config = dict(
    norm='rmsnorm',
    positions='rope',
    tie_word_embeddings=True,
    init_std_qkv=0.0263,
    init_std_down=0.0,
)
MLP neurons of a small language model. Each row is named by its layer, matrix (up: input weights; down: output weights) and neuron, and shows model dimensions 112-303. Each number is 128 + 24 x the weight over its row's rms, rounded and kept within 0 to 255. Numbers have three digits each.
After each neuron's rows, "fires before" lists the tokens most often just after its 100 highest values on Wikipedia text that the model never trained on; "fires in" lists the words (lower case) most often at its 100 highest values on Wikipedia text that the model never trained on.

L3.up1697:092121135102136150172136100089100107130118142119121125137163158161124144123121129118136131122096119104113117115123142148104137121099144133160136157095147114159135141122161152097110149160146088086120123113141138087116103159151104142084096164119158131100113145129159172169109142140103125113153063164131150127152134173135165124193140167148124116130146132128128111158103130130154133108132143142137092141096102105101152175102120127131135120132110151110127138123136147148171092136082127082128117157129130130092102103152127148145145136146145091156071132123169149096119108129107141130
L3.down1697:084161150129154107153102126111119121119189165122140128112135132094123138124095140153113099082132130077111131119141124179135146139148149123129123121185100113122146149135146124141149172144122135114137121126126134133165102145165116112107096152098125108129103144130184124142151136163141139099142121164131116094106145188157134138113164120154092131143144132125120097170119080116156153132054142145123123115141117106133098123087124093165140132110156156137153137172118123122141120131102168095131112136146057126137078123141123155139178169141144131144091114185142124089118116117140141124
fires before: " |", " votes", ":", ";"
fires in: "total", "votes", "6", "average", "8"

L6.up1561:119148102124115128127103169076106139137129127142108142138125141143145131127103116122144169107120129147093162095081141120129134132142134151152114176116116082130147205094125104131115150169140118108107125132166150185131082114146092121137171102165139131172128135140105096121100135175108144134139152124107141150096122137109087107139065158185163146112107116157123173099152115095144140128122157104143105142129095169135099123123149155156123110123138126161117149101126124108095146146142128129155132108107143151151088121141136143124132144081151074112059175127142165130124133113073136174
L6.down1561:070075114084124127148131150129182131098119179161105153102111151127133108142146122119167149124113146139147092150115106103101108123128148098155133097147144141171066164163134144132098083123086139113084177138089129103135113177132152136174090157108097152115079141144129129095135120122119176124131114106142134150161159125105097092078142140108144121135103169136157176131141138072122134115128137116105161122139129130098109165139152145149145088129130170113131163136124161147141135132111090114144090136134121138145134128133149099130150120130116134138124140158165111123133133122100113139
fires before: " as"
fires in: "such", "well", "yunho"

L6.up1380:135087142126107126190098143159093185158077095128091088103140166122102136127147149116129073148115122119146152136174143113098161096148118101122130097190103117163144080135112140123142132153120119098134097124159158147142105126136148145151137130139138068109120122176149190160149117142166114102128124165159130118122160127119131164143144098172127125152128120160153099098077140137129075100150105109138110122100163117118142105104119136169125133130117122169142100113124121115113144154110127064140130142181118093087136127147081138164108131127142146135090135154141127114133142083147142114
L6.down1380:103104121143092121171119139114141136111090120144153069086100160094137145100117160160125159140124131131141148139122176112131128122155147119099124145140105135107161125131165166092156161119133158119128108123116154151163114118130154114129136138166155156089098151128114150111110100162090132141132122136165158104100174108147085102136116117142092101160134165142128133136149162102170116089150098115163093159119110120137135130130108107137172133115158118095107130129101159182103094163127124093153119134147106117104104109101092139104119144126152121137081148118131109145084097092158175125
fires before: " the", ":"
fires in: "in", "by", "a", "of", "type", "within"

L6.up715:143173119144129121117099150130089160133119138159166149109113105124105109180110131162144136106181090182127195116109157143106078137184099132134115152139152091134112157128167114149097112092124151139085138038146133112151126114125127150162157150134148133120141134117130101142096140136137166098119112100142122091110162130121147168112135149149105115162078109172134132101169115129136103159113133120121131129136114173142163156149120121172140144097178117143156150115162129138117136145128146157120192105127111147133150132098113159141116111109120097152119110126132093163146122137098158111
L6.down715:157166145166130059119152148136141103155140156147094149087105091126147100133159131144106155104171095101107130179126143168115112132140125106124129126080164121073118146131141133137157127084087134107145096087159132156131131134077123158164165119109118123134155147137149126134130090127127094142111151139139152143153114125132137079116111122120157156099108095136152077142118132128137135160121132125085122127110119172139101159130140140105153179113153137098123114114160165105113090138115145106108116154139099093093168134104192163139117113142117103133117099120147123099141070156141177131
fires before: " the", " his"
fires in: "of", "from", "that", "in", "than"

L3.up1328:153120131170132123122069179137174110127124156132140142117106114098138154139092128151145147113142131156124135108107143128123154131111150110176111135154140123087108100151098139159111146104137137134116121075102129164117107136128157091110147121091127126109132155103151145127101123156101162070137093115123191114087127133149126125117100131119118126113135128179130155141088151124128141071116125118144117107139110120099124149111141125110140109107157115137090120149147135110092142156117136113106147137144133144143147163127104120120156177145135130151137164076114136089102120144155125151
L3.down1328:130146134121135144077110111113166115150093142120139123162122100158106098135166148114136121102149089111114101160173149177103154124117132137121117137154140140124203173120131143127126179119142087139124132158151114127107092146133119126141113164122136083119097125143115099127124105121160134158100098151120102137167115131100105139137151126116126124138110107138165133148142104108170132165126123163125155159095162126103103078112151096115153107136150108090158143096116127109113105090136088157118136118111119158101132132141151124129112149145112104176156135143128077138171142118083111127
fires before: " |", ";", " |\n", "on"
fires in: "0", "6"

L6.up334:085116093100090117113151123136100126112133115117138117117152189150136111128119122133116123123083107110123072132145092102126148146133151155102100114153109097113090127077110089130174137097185150140151143141173122149074081120179136155115118107155115100125145123079141114155159118187107118054151132138136153106164129089098171123086136183164126096185112117126135122142115165134077147115143120099104074126079138137126114102116161144095135171130117156108133088161138118102127169119109132092106120098125174164122120110110173095112136134121123157114106120116147095108115140117126100121
L6.down334:139123105103116124131124099148167123099134091159097115076126123102126167144163194103061116114131121118112063132145149089136104134115093076113110124138095098112139123107129150147174099140170132133129167148127109091134166161087136126119092163134168137162143103139155194131133087126116103120136172101142142151123140106124114126147121107141138131142149155095121155144133105147114140092148131119118142104113131117149103097126160127139129132090126125126107081113132117138191112119134132119117127098152130088125139116115118113132160107135134115133149127107143129165110122119125126107
fires before: " ", " one"
fires in: "about", "least", "than", "of", "just"

L9.up599:106097120123112113128110107124119110120144114138131114082142155169141086119097108134091142109142105085107129158101105097093133162108168149136120111138109125106120147137115148170103122133078114120106123130122130142122116138130159159131138127159119159113144104119119140132086073156128137112145117097114102144096165148151143150122112102175166115140108149095158127106129147123109148106139135125124129099084157158115167119108171131142154137142079140174090093143106133111153160112152139098127122104122165100099121131099146082122157134107152169145130099140133097139156154151124160133
L9.down599:096130116114101143141127159148122103143121120111125149131107174169123128077138103115138180105181120099176097151115125091113123131085101148121139096118136076122126165112168096166120098141115127113147104121095136165144151122136138101179110164123124122107147119115151135095150134139156113097115105103120138169157136143108150128147088142173126146124136134100087103137126125126094149107146123110120124103152142112117130148110135148155125119107172096136114133114088165108133142101116101143060134124138136102106136121113111080155126123107103104126132102177105112140127158102113112115
fires before: " ", " as", " one", " $"
fires in: "about", "well", "least", "just", "nearly", "than"

L6.up1684:157128106099116161137119184108119181136131094092125121161137113119148115139128114103142106086105103128143103148172072122133154132161167141139130119113158134094097134076120153130109134145101129115099124130144142109124147122081157139122150090150140123126135103145150110129135169130107108132131104142146133113138110151177132120146116135186137153113097114120147165145136132167147146110122142141132109164150140135079137094126118122168092142109124122089100130152101103127145115109169215127111132120116164139108095145147166146122203111120106127137139184146134183108103172150096131140
L6.down1684:098125127140081115138105159114106119104175104129127143119119103128097148126155147128129136118137154153120117121176113150135098125130091189132135092107091120090105131155109177121119122124146138134155144139132090092161153115140156156159142084138157148127135099184106140133101166102071100117131132120127132132147140097143116134162107127155159126113072128087123121126125123100107122094169119142123068130158122136129109113152120133125097140106169133111077165137119106152149094143130111128135155122138167133126102114185119129123162107160142142148127120146134130134129136126108090106
fires before: ".", ".S", "ll"
fires in: "u", "no", "1", "s", "ulliott"

L3.up604:158137095140142119148119108131141131108139166122147138134112132159148123136108134177158165133115110161081138125085122137118164114144137111114146110129114124119146128165105121106097153147127105158137136141091121176101107151156112113119145105177046109128147121124114122117161114128132134111143149086145145100140144110123131170103109114132127150144139141173123151143122159121148102108149106149135129140151129156125147159096131138129143126126129156136136125120120079151160106112091057112109157160120154076115135129107067152089126135140092153154125151088135121122135172101157123131
L3.down604:133106093143141112113125109131150142101117108155132094178124155193122129150125144142123152148147140185109135159136111107170162103135106135116121098172127129114132136145125143138096150143098118134122113143119134146091159136131099164104124150132124100123124125098132087109165138117075146090162155132114187140104128114116141173091136119095149133159145148121158106104141132109124105108084115133116142118117157101122137105143093128121129154142103113128081146125105142172140150124095111089108083161157137111122137129114104174107176171145144104147134111092146103159152162083086123150
fires before: " |", " |\n", " (", ")", "/s", "R"
fires in: "m", "metres", "mi", "mrna"

L6.up226:080154127088105098117126137147103109129114136137121133164082061116103122151093149130103144135092101152122117170130125141150129108158121145111126151137126106106109154111093139122131140129122175186119138134146099117151131133121140157131118145133132140159137111105100132083157107133122162110113107163140130152132102144155152124113149118150133129159104143115139140130140110090140178148125174171136159133125104160114126172173168119146153084107143111146142138134183082129149137126160128111116116118110140133154113113146125146116152167111123146118138111113043072125137099172159118146
L6.down226:067138112132118079143133130135104147097095119181114114162121144103096127154119109128125140161134132185123114141123102124072125111178161103077101153172145105092122113105144080093091141111132133144130104138140169135112152124156131169090112094111136143148203112127100151091136140116121124137140116135146142149127134162130144131086143158131123102134144120154093160099140125111112117162148125175144146072124154145122140157146117097155132131136170078161173157142174129176135143154120135114109126118074112155121119106124145147102107098104097153121123121096128136142117142095122159126
fires before: " the", " his", " which"
fires in: "of"

L3.up718:136123160122109129133156184145101166127109154102089152111135128132106086102124099133115080111099110133152109126107179118164126120129126178128137144113133107106132145116106137142158131122121103153140146128126142101109143132097152140107081128145062118090173130133120088123132093079150137134171117143100161136135134127106099129160164138150083172115129154118144123135128146108100117127106108170079108163179100128141131125089142160134124128130145084156143137129126131115121121115141136132180106185110074143090115117083138095120131175128131127123119157146116122077101088108109087095
L3.down718:100099152114101109147137109167103127107165151129125142109155123095119140084140163088161191129089092171144104138146141150159117147139138126149129107099120102127105120119092124142158138121095132126138151167111088113161172173112162140122087152135105142105181167115138149155140104168120135121171165128118134108106178105126122098111145121096104106148152113129114130162099134136082102112096129181116123140065146112128158093133147187123114165160133112170098135139108156155112135159141133111159090158127100142128114145120104162164130136109096131121099140157136114133084123119143076131
fires before: " ", " the", " April"
fires in: "on", "of"

L3.up1618:140103147122139110105102131150125120099150135130103102120142082135112129131139104114122142106133141101104100123078133120098150139100139129141100147138101126153145144144126062158135127147147123184117154110106147144131150117107114146097120154127122159155105132077117128128150155106112133101122108151135118133124113114111127142122121124139097134134137134143169126138134157100113130187157116126171145155168089115109119152137141092142123081114107121093087184077117135139137119108124099150145139096138118150131077114157114104157120099124135132120112117158077151116122125087156133124
L3.down1618:149162114123149115111164147154103112151122114111125132121091108133135120171129137104138105141132141160103108086122186166139141119099152093081128126143151115056101174101113123161125111133133113087122119138070133156156089137087110130119083108075143141176178139147158138130137126169136114155161145130105131133177096125136129136094089133137159138138120124110119171105134112145084122146125124146092128142135149108153105099154169154098134145116097182145132141132124112111161099131081152141135088165116128134124095190137121138103084132151084116134186123134160148124104113088099106138
fires before: " as", " to", " for"
fires in: "such", "known", "well"

L3.up520:126123099126138125135117111117168107128152149092123119141123093122183138107110145133147093153162119138120133134144128154108152123124149152173149169109117123141100165122174134140153188110084095051074103114119168134167116148124124151135159122153128104082109126104130126079122141155091110139115111115173086141146133144127136088140136108160128125144131141122128102150155115129130144127137114119103102159139171137169157181093134133157120115136143157113142113144116119145185131160154115113149151120102110097085139127128118186147103118177130108099133086154111150114142146125118115083
L3.down520:156166134146124136127108144106167158096116156113099152098120151122122114122148110140135133135140125063167104126119117105138159102142135110110162186129123137134074091113149089116146106138088105120113159165089110127147150153114121102173104191115123127117157094114099140117142113130137107124125143080108111123128121098153104099144150112124150112146131165139133119151123113134116085087155100118138154109109136140134160161143113148082160154122191171123099124108115142124116113138115119102110091122151128131171161113156135143119110138129141116172105089137098195139132121130144144138
fires before: " the", " a", " ", " this"
fires in: "during", "in", "following"